Part of a small language model's weights: width 192.
MLP neurons of a small language model. Each row is named by its layer, matrix (up: input weights) and neuron, and shows model dimensions 0-191. Each number is 500 + 50 x the weight over its row's rms, rounded and kept within 0 to 999. Numbers have three digits each.
After each neuron's rows, "fires after" lists the tokens most often just before its 100 highest values on Wikipedia text that the model never trained on.

L8.up154:502565476576433492444411451547508571526479490445495446507475511580550471401522504507579450418507559429493483495542539447567567561507431554426559563495482567496482534532515509506529479483462447535521531569554461588502576477496536437434441525542506438463560439478427452527492447542485453492473532470417416513442400493484493524560375559503497459493518441533521533454572450497571576478435489473541549499563499540466540597398492436538606465585485450463529428528464510496560584460506578537616608543575512458418565472502475558429495485464590377473507531519440455481499517493493517465
fires after: "–", "0", "9", " "

L5.up580:468517497514506459496539488505477429556427549468533549584430515547516471493474495405634445520502418525505513545539513507440503566403483467574496476520561480584527553531556411454443426552506536543492472595491492456504490411447532557596513519546503522547517477499436516372541541506569464471432490571515457571464568507494489499507331519535512431534527490483441472487567505547439555482631523618470431575580547499511549495525522543379563551452516472449498510385549510489543443511424448480546482532516551430494469395510443472470434504455413564449469547493503473453494458469515552531
fires after: " ", "1", ",", "9", "8", "6"

L6.up620:431505443523552474548542523527503459468506566438584512416457463475501600450442527513474524495487451460497475473477605444626537600437411538543413447430488496483426502606532434533443498542547457468456494567410532533447474467509397583446535491413505563527540456485495485472529458563543485443476386542491532550407475473455486420443501529508558507527461444580537522529491537537514463460549544529567467491414517526597452430579522454550569553493474476508595523493529495461584533562525386403505504454484613561467490497487520474436507548439496553477416522501516553516542560471520482604
fires after: ",", "."

L10.up490:510438373589409555554489584500618416506460604470459493479501488545473485511533508568534486445430448405519484437454606545534514522509409524496499528508605501464524486500502454525512540417523446591397491403454487462501579446420426646545505481494473540504503575460476506544537496470479469434519571485574495541615432509504477505536515490395499440515461462420504547440486481498466479497539564499563439568462504499458497498436545443536487503540508534374507579534438564558516526502497529519568478480498543535519497393495455577447524538435553447534526509479508451514428557456602508463
fires after: " ", "–", "1", "0"

L8.up614:492527388522545510593450504478501450500502473503454477549562535533528561467367409537486573549471426489455440577483551671537581494439512470444517470491467517523493466495535440409477557442491485503399474425530526473446507607514562575573538551421488550471488407509536530482568461562467618543549483458472511491529489386489467549467520472453450449490581497543408561492599511509482515508451511526541539544463466478502504551475540537589495480529501466506566464524426468552566510479436520510514409502452465627402514535444549479614486522558440528451565483498493400486504565531495523478
fires after: " |", " ", "it", " t"

L5.up72:434531525529483464543496563404505542512397388588457520570637457470539497462515517435530497549504522542501491451420564484488459566427556518536569480443563492489553528499501478560419586487523396522566483472550467551483491490478465517439481456505528532463578469461566467419544545516565489542500579584544459568497521467494465468523416466505514360526502495499503556526461425422559538577521514432593511541506575410495515543474497405544491509458421424416406577558577504487491433478543350515486554535505529502529500576608433498511536446484518445461520519470517523438512559529474477537
fires after: ":", ",", ".", "|", "′", "\n"

L7.up623:448569510420574551543556427503569442502398531466515453488529574565548477478468641490520464498399521626476448444482465546586502504439496449417596571476508534447442508564484514466468451470477467539600495495484581473398589451428492603468495451559497548575535489542564502436431476556530503425582504457550497535504401529477474484455449500557577494501486542538502486555402430407437580504570509543501566520549512491481461480500466469547563549463382505458428510549588475514465544479537501543474444495484451517470519515534422439432466551502529460429472489532454593493514493539444481465
fires after: " ", "1"

L10.up230:470442464412448481568533502557468493457481491532449512508548467531458558509480477531537487559558519569547420496480497554461516488560562579530451443486430490468441426483436507540492404491452545567481452473548583489562514520384449478507562450550530423538518529424528587445540601494581524463580508447544529471499513482326482550586405442455476541419472538459554591453514463596520486452509492537539530482569427472514564555509464462463532597519418467548428491439504506516523522483519517479466547432540427548475436440530524428521389512488545536442539410518492516493611538475609538452
fires after: ",", "0", " and", "2", "6"

L11.up65:486472486459478450509570508563647448506483452483577607506474428491502594485569618459518516490434502434516478505534529481422446566538501564553486567497552536426514437550604448447576452498549531540547476445495475522429460459416478529518473537543405542445497484448459465512522442529456570521510547489521433550490458458474479531540524438453486410582440424458544487420459460484480560495441448416459531486498482546427493523526479427503598524442492496506460574455455489500576560466485527560500515505598560381498509509564516537539590552432415447606527465582495430487478486566607503457
fires after: "0", "8", "9"

L6.up30:515441534516473465454520565487502490448614516630512392552520473536473496516501511488591477401449447497518524574437489514558473543615491537524489475501535472453510501515534440477413433516536500490457537435612459483489475429535591529513590506480528374487473498482508354457460557512509448526487474477514531555513506494499475435536531512516431568428561523445401467435537504584445478520660554474433494471498523527475467521443437497555521576567455456527468548413492501515537476434479514402576479547504532483507610526475504476503521575489552604549493572414463550484498476452543550381
fires after: "2", " ", "\n", "1", "Ch"

L5.up214:455436489500521474523472500434577520459532563534496587413616468506497512371527502537447493520587556521533523522469479562454445454536551462414534488533505523532479449536563425468541569423450498424499557544571477479468494416487530539496463503434488497580405478543560514495486521475489497509469355547637415483502511458420416437482478470525489514555458493547470449503438556483446558513479528454521528557481631532458545539562539430421479474509525470504413552485493601468633456519503492485545568488484483450573351467580450551508495497522449542493511507446537402518530568488542573506
fires after: ",", " in", " New", " the"

L8.up356:540469493402481444450590522466430480519521533450516572514561551393490483441508461564541413487495467481450492516512459506478434485551559501509492467585467449560493448460589508495461596478509440552515555520532499541467468429519501513525516375466453523470459431541475461473428450506501520521513547455525516653507512580442466426550504420608472331507481546444486490555454482474535518536478510506449461517406467475463498576490590490483551529529583574486494489549511488496566452652485562389540528479565558443530479396498514444511537552538434570473506546479508531513552580453441603533
fires after: "2", " ", "1", "3", " July", "4"

L11.up420:536520435477537502501368461485569447471470504435502535530527483612560481528511462578563526430456557550561494537449509565476503442447508505497567486464593451515602511484407479461493471484507538540518505449642548437541485544446553538517595522450585530486475422433503573451502510484487465477495511481534578390507460510468467481581520509457438521518493533419493487429544472464547528494520441453500492498541523408458425522494481513504525451484624452505449601401459592533550521417487441447342534476465522469482549530454518544551522458563594479433386454506486524564550522538600462470
fires after: " |", "0", "3", "5", "2", "6"

L8.up54:503487492540463486526535474456460484562554451602473433501557488523546438462487481516441632478485445484535508498500521602512485482505530528410491581540506525380486523436542401424533540510578548483497438441511467386474472613532462481442569486485498535419528459559466513476506471448386460482496415494532510537496497418491534524547542538596550538451416568501508479623506457508445542449414551466494523518528537579492523504543516518493476530504469458471560566565539447521486438482600532581435491410457483557557596433473586576527562460543540460456447458404472465552584424530535536414
fires after: " |", " ", " Turnout", " Majority", " votes"

L7.up634:512530386428556578547581450476542443449529461515511516512546494522508526527499530488506521563492336514484459526436517484531434479429512530493588418472515456478523490449583484463442541554588380518579481475605595513459588508365462520487533509415501495557517439520560494470475544411444508520420449537553479394480562489372536420499553394547488460447520539518527514553523498489461459458472548495526497385443531441420495532570467431511474550496469528549526492562501606508486444583595484528556516556491451492467500548494444488487534420567507560555457488540504457452560538503483530499
fires after: ":", ",", "0", "3", "5", "4"

L8.up366:446491581519537530492634512590531529477484521439465511483485555587518537384441522520412503557461455492475584541493586519516491533604522459398480532439434527392576455500466518505436517544525492512560541477542476476567446524454450600521539526482551478563437594444560528472485526493377425498526571481475443541501428499559449357546474439498440498465512508454500518535504489489564570544491483502507449446412395489456423463562537436528525456551422603541500536561513400492459543475537483489513521562491481463466459455481449622498417521586537604497498529455506501451510529486467534479
fires after: "2", "\n", " ", "9", "3", "0"

L3.up173:518505503496585525569488515485449485500438447543346531500463586535448561641471461478508510494415501497530459537521519543616472566465431499440578396493509487524515594531578505436520388542503477518532515438556530491424453509505449489439529457517516532524523493483536477498421564488595599521456437604550526499428426524480518528522481491504561438470574550461441591573470456487611478505490504477520504516495408417477483536444556438531442406573458519515473446519515535425506519506511454479472503460414359568463468536521554533465462546543467446498541526515482465442590623549479507504
fires after: " ", " |", "|", ","

L6.up716:452459388505491487426471485509461522465444510462564487579548530589524481571402468494449481459426436525488566477477562552557485604416496525540451503517450495488393476466605486516607494533556467480434532442519517454522517488444488519402567446476525523439454515511506498529497540533466476418475412644447513557498460466411518476555569526481525527522470441434438507546607517501516529384440610503574508532413561500509495449486487462423458553485426506538513533473557523541499508483529502525516516502376503532463551506475561569467584521556410438476562493533440508460488597542628560492
fires after: "-", "\n", "–", " \"", " Mc"

L7.up346:468611498457488432497523595506554495507609533493460581463502495449500473472347539653491492511518481483537464459389539470481484547456464505483613424532514395557516396435531493516431491542498480546502512463516563459572497519430524534537459449524490477571534455473490584496452472484589507493515423553568493554540444474570473435441425509457496457569422410491560606531551512518561588583523513559509518483516382478460405547523517503502368582416451436478569506510455480517416467580505498514494470454520504550554480504516461491554484561477515533560538530482464508446502530489500566459
fires after: ",", ".", "2", " under", "4"

L7.up375:467480547411548450515506535483505531468500513417455528438520429450550531506468474566498440534428521498471526480436440604524527518522542522637552447544487467443506562504561536404514538570435481570498485521541515562471548522437455435566443445491580465483552421495602545476601499533551478609424466494462505500459572544548434495370433414498510450569497498500449545445474510422511570496523508490477535417447450575568545426498551549554481550524535417404453485373500463443437534572527481448557502542576535481539495536552477538578479462460548460549498466494546504588499466505432543409
fires after: "\n", " in", " of", ")"

L3.up76:535507437380421562507505518426485524431494556486563459466540534464488450500581548559535462464471462506574498489527499496459457531536500548550519467478397431485537439402530429481504490422513456525506560578508486442536484542521444431496446393550521589552528470582517418497448407471454537455446572416478548474567398500539444420576554488540488516510479441481498513492468511478514439431456505536553523444549396577520548550623488493470422474615573465484585419534479441549531514417542543507482509508608551574491578652507462504542514512430554448523469501460499535457478471475515496509
fires after: "4", "0", "6", "5", "9", "1"

L5.up587:527607421571575511426492454447554486500442496566454525517548516498527527461475452411456647430478501514508455531560527475489511555502537512514458405569596411506537527325476518545483511454469529392438464598538497414479517489498583600538469486501489498427437391515530555504495476482499396484577472550450577527488505490474569597531536581503486566540419453530530653521512466570401475505537519516520523546507481487479463457537506538514455538505461462567519470454511474551532533395497510530482525538525458543521444439492522497458418519459461478456503484540466399460568512478549490417
fires after: " ", "0", " |", "4", " s", " o"

L8.up20:520384475506549496497552473470538587526595490522591485513497479560489524496478495504525554459522513412613522486497526490498478403476441563446435537463542558408467392459547420489503361491552440520515540484478442512551462502484507445551538454523457474431434462576493460437487476432446461515513520512453357445452399490450448455539537523466518545516585508504551443425519528459528483463440474563528559469540487489475430553469461467450550523582529529491580409496473479597549508577591575524638561457552545481517512567524534497499514524518506638559556461556508528506441563443563485453
fires after: "0", "1", "9", "8", " mag", "–"

L6.up436:530386478468526495504427541473461485522597594549422478424469362490476470516479453463550509446532498496517451630460556443459561488497470452520423570393525472492469427602472544407509544476477491526558459457538496483510459477543567577452535506556488561426457515542516478479570439446445454488440451445539489482470606537502437509492552571442485551569459555599449472459522579571520609464556561550573510496430473564483410474500488422557455577514480515505540465523465523478486479442580580522487490495497494458623552525476469448422523518591508487420499499532519399502490546565452491468
fires after: "'", " the", " New", " Boston"

L7.up339:508501429599493497568509499565503422478455560566604393477492561545410436444504480474496489467478487488505534485432544586517495471414552477545488461458492445367495516547560522531537495504540434485537584431577428474468574483477517546474486397511480520475480543514507453469546437511363492426534489505474470477528496516471460491521537481404437460503516501491425565465561537521504365469546530418520414578519548505453510525524533416490568504540476444654525519540498466467621568462465488505614475492398531495555561459466540445474557608495575541532447474497458524477509541496595515526
fires after: "–", "1", "9", "-", " Ex", " "

L5.up735:475528497396536481563426481463558591577530520532463484460480412473494572506466447550604498518464481546501448458523508565559570567483526539482496512531466527449494416523582480445509516500491485454533437410518550458503494456436540550405466478459543502521485442524534572524586522611487566465539465563356475556385413512521462469484426503509586502466413538548501495492515538564519536447542566489552479441404531479519530468485470413579390526541574514468365439532524478510445553542427583437505522487498576612543458504468470442538537478436487546435442538552438530491477541547570524472
fires after: " ", " on", " the", " |"

L10.up708:591355474464556436452467496509467430506489486539534493513505456484516442499562494524536525563519468419560450457492416506480527432561440517554490456546514468538531492588380608470553513546595494491503464476452520583515444420412535589524574536530518474519370501500499568421442482506474521417417484526475484533496603505408507552530545458577458530560537537497500557540498450559509488458591440513532497500576519425410506522519515583523542503434428470491409561466470440485553487476485456467481527568428543441451536545435512511494573542427541480557512575403439571480530445428590537510
fires after: "1", " ", "2", " |"

L8.up731:445475558515474544460504433563473470547555467494490554483516542474468542473513567467518551510531470414430545385516573415505419551468483582470512554454540434424489488583548538509513409560533531490480545541520516540565494512502502485424487506388577468472559549465416485543595433568463552407519546442509429542412445478467486489548522519442508442541459483555469446456537476505589481572519439427528475490539469632488505549546571472559539523441473541463488486524514478478713562587447426497566448548552490470478525567467414440442534525443474506435513462509462502543472426437554491491
fires after: "0", "9", "8", "7", "2", "6"

L6.up422:482471490559487528482538518513511421521389471470558496565512510598436460556443453486442450489455518429502526536541528502600444568478458498520470588464524558452495453447544404555628458495503363543520496375524464470502462532501491453402545473532461522392464542426509491545477505577455529402587406573445437485542536533449455438502568457540531520468475528523556517558574580494467550472578488547560539502385590457508404501471464463431441578509488410565595496568563519507583511513490512531533524458495533466544522504437569531547516522552504455452533496453530484470521434493586519531
fires after: "-", "\n", "–", "/", " (", "==="

L7.up573:401478454408513402458518604605563513492572602524465479534455490475527409487553539529583480584544439477468507493481523456514538528418502464433539535457537469534621474530456513491471434581463527534423519478556595518499473424519577581517520481408483482506517458454411469550533409509446477387496448485482590561537546550460469470436563520431546371566450488480510455474453545558462524539580471499455459500501481538507472562484541539520543475420525471527498453442479556527501523489436476523627503550561523471436533493491512592472429440481576541549519517529545461506505513517573541365
fires after: " ", "1", "2", ",", "9", " in"

L7.up539:562514521509446543464557546485465501433459589436472480484483498600501529471454437481454533411416521437581486443480553495424483570486483490526532474432486499393560452534574405599483499508533573565502547481552517568502420507550469476563387404445475477506471575585469459459493481499518494459472547492465446585529463398462440504519543514572539454615513520544651556453525488539481474515519523445471397455509519489526505483592523394498563489503514506568488410495492461427574586546537450485515493600456484477447567602428505507492444559488564486552428558440461502506448518494462546539
fires after: " ", "0", "1"

L3.up632:508504421533480504401450438491457500466393381436426534513578550478490460530453428508498535402482515563474501501489548556486478419512460480565571575561516564489468492502501535471506535489497498545467423504449552477519439475505470512484488423467587529509488513500488438637511520532532525590563508592405438489463486402439494570543416546533496514450609507542497560541550505489537378457574419507528515494523478512623505474535472580578510483472541529544579486418487541503464565470417493488472436463538439539509521539541465463494503588392456515449557544558449460402548589551567544432
fires after: " ", "\\", " \\", " |"

L5.up654:429455448457551531536427513482488517462503445524491552524526543462529579426431474582497557465525503509461507507520528471506541536632441512478512539476607395448487536434519496480461509519454527395520412467457518465476414512472551621393482520501474501423463477512460601532523496546557569522488485514515543463522511518401557509514493532516488582439510488543501526518599495507445535549525530598547505521562529365389469409601555548533459435483450537516509427509600435558548468577385520441500423490502429456569543472545517552480470472563551509538502402487503397487503484480483461600
fires after: " |", ",", ":"

L2.up608:468595542526515481540500537560536486528477529460441433568481486452388458533570506582513498468560579446560592372455511571528547523521467545481436461480521531436456493533579548469478425519471500582553501464503580419492551405457503647458571512403589542408508436440479558446535471504503392470543537421396551494408512541546432599476535504430503509534530490490544519457462486518458562571470461539406540484524444531539523486541554460525461520540479529441422445502553500528504511515452505446540420445562444433598586514430495529494531469463497448479522446552493568573494498509495550488
fires after: "\n", " =", ")"

L8.up2:463498577449508460524572529535444513589472555493460510455488466497495476379575554444452501508492466478450526433447501457502478560659576440499500553506459548464595479540558452539509518572434460463478474508371462481503558485520549623521532421480435497509481528605407468514623483563522542535499461517517545495478522514428459498509441528624557482521392512482508417495488477473522393562578452525480460460502467551526408497476546396587532472390456482512396493430562466467531532531525564427516565550537457437528546489509487410518508525493494558552501586462499558454536489505508527466
fires after: " ", " on", "On", " On", "1", "2"

L11.up119:427461576511487552473491437564591433545438476548447482550478515448474534496462601518452574523466505493446521502518521505429562496427505450410577439526474621469503579526482427436524535504452524500549410491495547467467410505538436487506530419502467601561475533455550535465462510537491550508521449445472434462488471576464481535481503432468433655458428555582581488559500514503490475588558483461535612510537499565527492623547513462418557512435461535473506556504469522481517446506529501507451463484445507614446430486540577515448520618534474466491438557533515407593518468485473502391
fires after: " ", " un", " ("

L8.up369:484383442439440501527451518604571523498501465476592567496527518547545490536433546480600470553494483489404562463513517471483462560498510557538556496441602417483417415552523483485526346484486513488552515553471476522570479526419497512440508450431463471465416430507496447465547465589487478506590530508444526523387515435542509545547473583465475497523476520448441433446470445504550584496564584492574546448363520473430478608459484510477450440484400486530511507535446496532524620519570537515558484487555513430499476480574479498514603557510492517528477541548517443528502542493513605469
fires after: "9", "8"

L5.up35:478463491404475482476497526512461603478444472564565434446487463500461551489521527534536586470544491566419417574357550537566503581426515532582466518489528390516566555469489503456566536485516491370524514569523482441408520553548514488539480541533588348480487392524508423551472499536502466589510505478495515512483501510551517588497421528568556493525487545461439485467510557493560612481529550450540523452468485604547564457497502512594471532405427423495504515449484416524435516496514488555554444498554496595467540462515453545492438551532449428515435507497471449488488448467401538530
fires after: ".", ")", "\n", " =", "})"

L5.up404:463474503494495464451445496489510473500469496416560529502513498512508555530459536530464577561541554431450414484428471394551519488496386537511457478551576468434427453507441483426457544485466579467429512543425424413496507488465523598550431501561526511456519405566526610540478512431526486561545520484453492473478548523494570525487470565538485530483449448421473531573491460525506522516447532532538545608563492493448491464563536486553446528463477488539520526504594512577549460450431479480577515519544544567462483480520517602614454452516511582556680480501408499480514402400562452401
fires after: " |"

L5.up292:502561466470491560455513492562535552458447473539500430479429508566475613470447463435439584493579488397414452474493483542533477565532425523427467434569598454538521499475469576548480517530396518496475570629529516421506528428560555607422478426476517509531588410513476554521506421396419525536538522494438492408530560504501465594509387559476551538541475396491466530519498449574397549494417490547515495522524536559477504564515489535479484500453488556458507515483586488526498435431488584556574526499541460533542526529489433510560481526414479533515572476517439477501463547416475491482
fires after: " |", ")"

L8.up568:511487541498609357458538495479539467514610484482435430406468449524537467542474444439541515469448563461475453543472515420523487574514561448573478491438432536483464399548501484525574522596487467642479592505453434548452582477483546631551438516512499509451489492435549417418524488436518436531521545461476557635437506459487538496445531429511501530577498487470564443535447488610516442460465446542583396534491542531525471484483538425547526527525421442490468490507466492534565448499571545492495530482491579535467539470450550479457471533532515526570472462465537506620549534484548509474
fires after: "9", "0", "1", "8", "L", "2"

L3.up216:450580476487565487475437495621563540459440480513566581473567605505567553542503506402500570506519533477392515527488483476550521470529463590493454507533539517482529447578504538486517459525497539459399581562435488428371481535492558521544573500479474468450516385597477549522483513471568575519563501563525576472452524461403516513434448607500484445444498447548549468507463549490368466503457480528467516484523439453497510500492494583523426499490475564431481407463540511570541481422408488444520543462481486514579403533500485524439493538463535550600520458533409431503413514498498421532
fires after: " |"

L7.up244:522548565496537473537565477500532598432525547405500519469537495493511483436521497500490515578557497505471536458522479492437561409498564591504455479445424454508431567398440426455557474513534465517546484554563423535581553612493524534488515450531541468531456525544522434436558486497419458496482442528478391593539513427413411478542505524489525476560395473467455538491534517434509444395442460400556539452541582512453551505515530447548470559492548428443597463536486536532534538595537591553518500463629515524494486522471485494479494435416445525577476572582490564423508465441546523444
fires after: "0", "1", "2", "9", "6"

L6.up215:560389508525531529555560497525577554501471478578472489587472540485451476539461382599394492478524501447460555590503435447503397462441570544448503526503431481495525502425596526408503514555460463460561645512561512533421491514458512482445482472501402570556579411574504525568538398529527473429464444457483472491491450519436473432434459405473516547494437503479484417462495578548547490525465433397595521495436580534461533533508454472506530548517573533501509517474453563467492487507598565564556549555553499473529524491482478535534465539498507577488431443556494495451523555462522530422
fires after: " ", " in", "–", " of", " the", "2"

L6.up216:449522426489568523539436622429538491478515433501513545498525487472599447345541500455510395529534502515484544500470506482415488529407519468524440503453506461454555538422461530522482504487511373424502393496541566497518422506426527453482444444508554341569459520411477497475513570598516542510516502555496500483474520491473547528494422473574471529522456448534518462471399574479409536459533481537528501491435504450523468556506616459540591585551532499528515483559535541534490533439482481481556596471529530496536526538555491485492443509517474585624519506443464466427553547557607552535
fires after: ",", ".", " of", " by", " \"", " to"

L5.up179:489518466489522425493531512474506528541444481556514609567359444464488533534441503573611466499588421590516508523406555418518535563450423505589477447455579463438412454505576432546448528429506495577533520566477459527404468509484483551513484497490446505497538520488474494444530494497598485493464396538559516535442535598500436515403580460508544583535474449507423432478438483480525599497557508536528516548429519500517541476515557452465564560381500474477547421464590488409479497598439475545470510540483576548514493499555435481498559510571436524417514552526522468433474456494546481516
fires after: "'", ",", " and"

L6.up368:520546559424521533535459467549516447438479464491518534393460502563464539390478508583469487515562521427492470508389464495557471504528517548462484543517511496475480562536422532487553460499471515442424518565484520439466523553484497623490531562552549521521557409533381556521510626516450512644571518443464439565496543456429611485520486578508552523520407398482434540507511458474439621516459456555548530490555449580443511448575457486499485528421516531509494444368548492513424531470443444545503504479530522508505530460571516503498421536552481571507508523504447390401490436494504497528
fires after: " |", "."

L5.up96:442432500597552494483424440438463500523437450461537534492508482501566605501422512501491558536475531481407535432498584583496504565587481498462532461516491504505548497494425461477378474540637481555482469435520445511507460466562500518549553427543474462554545367532506470483528453451480482547470512583542537503565505410568461530530420475526509468505598485493496538408453419474647498505524492485515541522525413509479368556575443493519535480529500459496485573551525466433471441515511443486515542536432496538522487426502557461540371478443541577583494600441589505504502534464474554443
fires after: " |", "\n", "|", " Pld"

L11.up577:456456539548631476492494436528397571477561461475411564467447510481432607464399504565525481476395535465511442498510514457499424470510480472527488481483468550476601463522413503498498464460539465608522543471522571511576483574515440483558507510513569427523458559478426454405594478534483397616568552445517533466499428429539556432526514470525482515519455492540581462485528452545489521446487387615457461515447503473513502490540503472533405520486399524435547455520481535440566377485563495497469466557514564504570595501479498450610519541502574509542500519516543501433503462458532509543
fires after: "2", "1", "0", "4", "6"

L11.up91:529547500473445661512515448488453521470440519532428522490513484493585455429466463518517448589557602516491495451547500459530487453480489569469535536502496530464508555532473427491417515491402469489494510443508544485483496456545491582529474474485429431481503456539522606529376513539434495396530438508405467482432602546445453489475523601465493484475413565529497532513555489569552546522528631476514586473572505572461590582552471479436449441459527496564508462439529456425510441503502498480478528454485469639519519533485479533475582601531490495545461528537413450594543416589479548480
fires after: " "

L5.up29:407536465447478520491523541518533426500556513562494655629506406599476518448460506520521495559547547349562548465511568501532405547517595513533472494488489496476488417609475518403361501549466500468513456495507574438523532525425451474628445555481442470496469477465394464461615473530441645472465508462418473540417473538492486511488511516469533484408527468513514495497610513456454532503561515546487522479551560505515561517562572469560588542501525480540551551566464401518491483451502537502479463503512526458517434521478511461518485518439469533461465498439460537512514439470521456475
fires after: "1", "4", "8", " b", "5", "2"

L8.up736:499541479524522499461509573413518437523465478476557500475481546490480431418405541551437510563421471586462531402435526479514521443549500520437541549500478477453525520515495393493448522539458591425577531554523556354409548475405506585597532526479493519499448470530485436553516380461535548527424482450562461493556454530440517423569502508487461452522416457470544429467510512516481565567464442512465453535505448470534498532562554513537577502519470621509485496577619499516431561522563510482505462454582514493465555518572501518531456555532525506531486525566464543380579467626486513431
fires after: " ", "0", "1", "2"

L7.up598:454497487462572426458514544513546524475565481456475469508436541459532563545568562469482487476561551455536477492465513400501486525533542542516325480483492397445518516578600458540578414556467507598451627604497383453556531565502494518569495539469550501495545501489506426458512513548467473513496486428494552520457506454461522534489566485438531415616530385562435493560464496524530525468407538502495538547475526596473430521551482464602515480492474507465483423512565444496559473462462512500558512501538456420509465512521438510493346501470519564420489492480410513545505487462621522481
fires after: "0", "1", "9", "8", "2", "4"

L7.up765:453543535426516419479480471557505548494600513522581532565442549436510492462502538471556488537619554471534486453463604412499476498557566621527434401408551498509527497476571550538556432458532503487596611463440383542638472519483528422530486509552525453481512458564479508459448510482430528539459470526494472502489558521435419539483498483433501418608476415501555431550452404559549517538449473487553430542533460516461497548418463536490475532537510397459469498523433453563535400504491495576477522549604482456452477526546416499492442496459484564541510466534520568477528519525456483476
fires after: "2", "9", "0", "1", "7", "5"

L10.up614:501427516461487560427550410535533517476555505494547512516453484519547508460436470493489558527469569478506417470496517527514476537514470477637411456464540518497480491453501525579502478466450494527621599496614486601537543604490464565525542493473473478557474458519497459469468462457490500440482537470501504409516506403495451532423494453543582502549450475537546530571416583462495530445495529463532429521517542463526446531477546367434457478483407472427542435525396478556557502542468605576535540558566614501546489483535527429349465514564411434507456524488420574499546523466556514460
fires after: "9", "8", "7", "0", "5", "6"

L3.up674:454453451497477438559504631450495484403493459559472524496544546467494486444502405491426509465572467438629468530522477531488479474527508510405538424497609434582424471502533483540488467518502520500466579590584610555458457528492520545553540483439500503554458437446515467465470521487559469524515433515516515579522529455464534547409478483579425521416499564462516432453486555487447573521421427552546503522488518513521462558499466437472529486428453523448512661472507628509483417503544471479502583458473486495581459474593544523433419531557478501489495543497503499419504488496562646463
fires after: ",", " of", " in", " New"

L10.up115:516442517429612478505616494498498567503534526478438559523441487430506551473524518494468419490524485458530539617512504577578603537483437426484485458520515531415489531523473535580517553497494602511471492528554501500370500455447381459569595507380518591449418540463466479511488493502510462571479419518583520508531466583483485435538473433536476446381589485520551595425451514479456431589529467515454448503445478494420444550585496531576495524499482510497505421528528478571526478484508504555495481475477399560498513491480532496442400534509545536405576539505476463448505419538438535520
fires after: "1", "2", " ", " (", "A", " A"

L5.up544:539433496457560473466474423462479478493384453398565546548465462410552481522531377501567422514515471544398460539425539446393545478490559461481544593480465503454547550467520428552440459547541429480502555563455447548447393516503510552490408589585530473531526414539488558535414524468526547559546469532522588421498523531417497480522507456473472528521545427473514555529524597633528460479555476524536461533480514559558550504526490469603532456450460505525526523472461478425401416511484484526446466519516452527481529552482554519492561436453417555489570582547470572478562481504562499492
fires after: ".", ":", " \"", "'", ",", " '"

L6.up449:544461511455511462441544581567531448500514576484451495469504507478455473470492482463484475443441434483417515487543484535433459511567531458490554554415612436462545450496522457493474567547432439546489644551438514493447513554513563582490552440486564530481558500497482399580591450520522438524466502434545509596459542576419531461487491400552515546527446480535495513392560460497479458569556541513558470483470574509480443580476536405490621452497532503502537530482522531463492461445434513487554599580586502453528442524563440510403440592524540453576472445473453515427506546420512590464
fires after: " ", "1", " in", "9"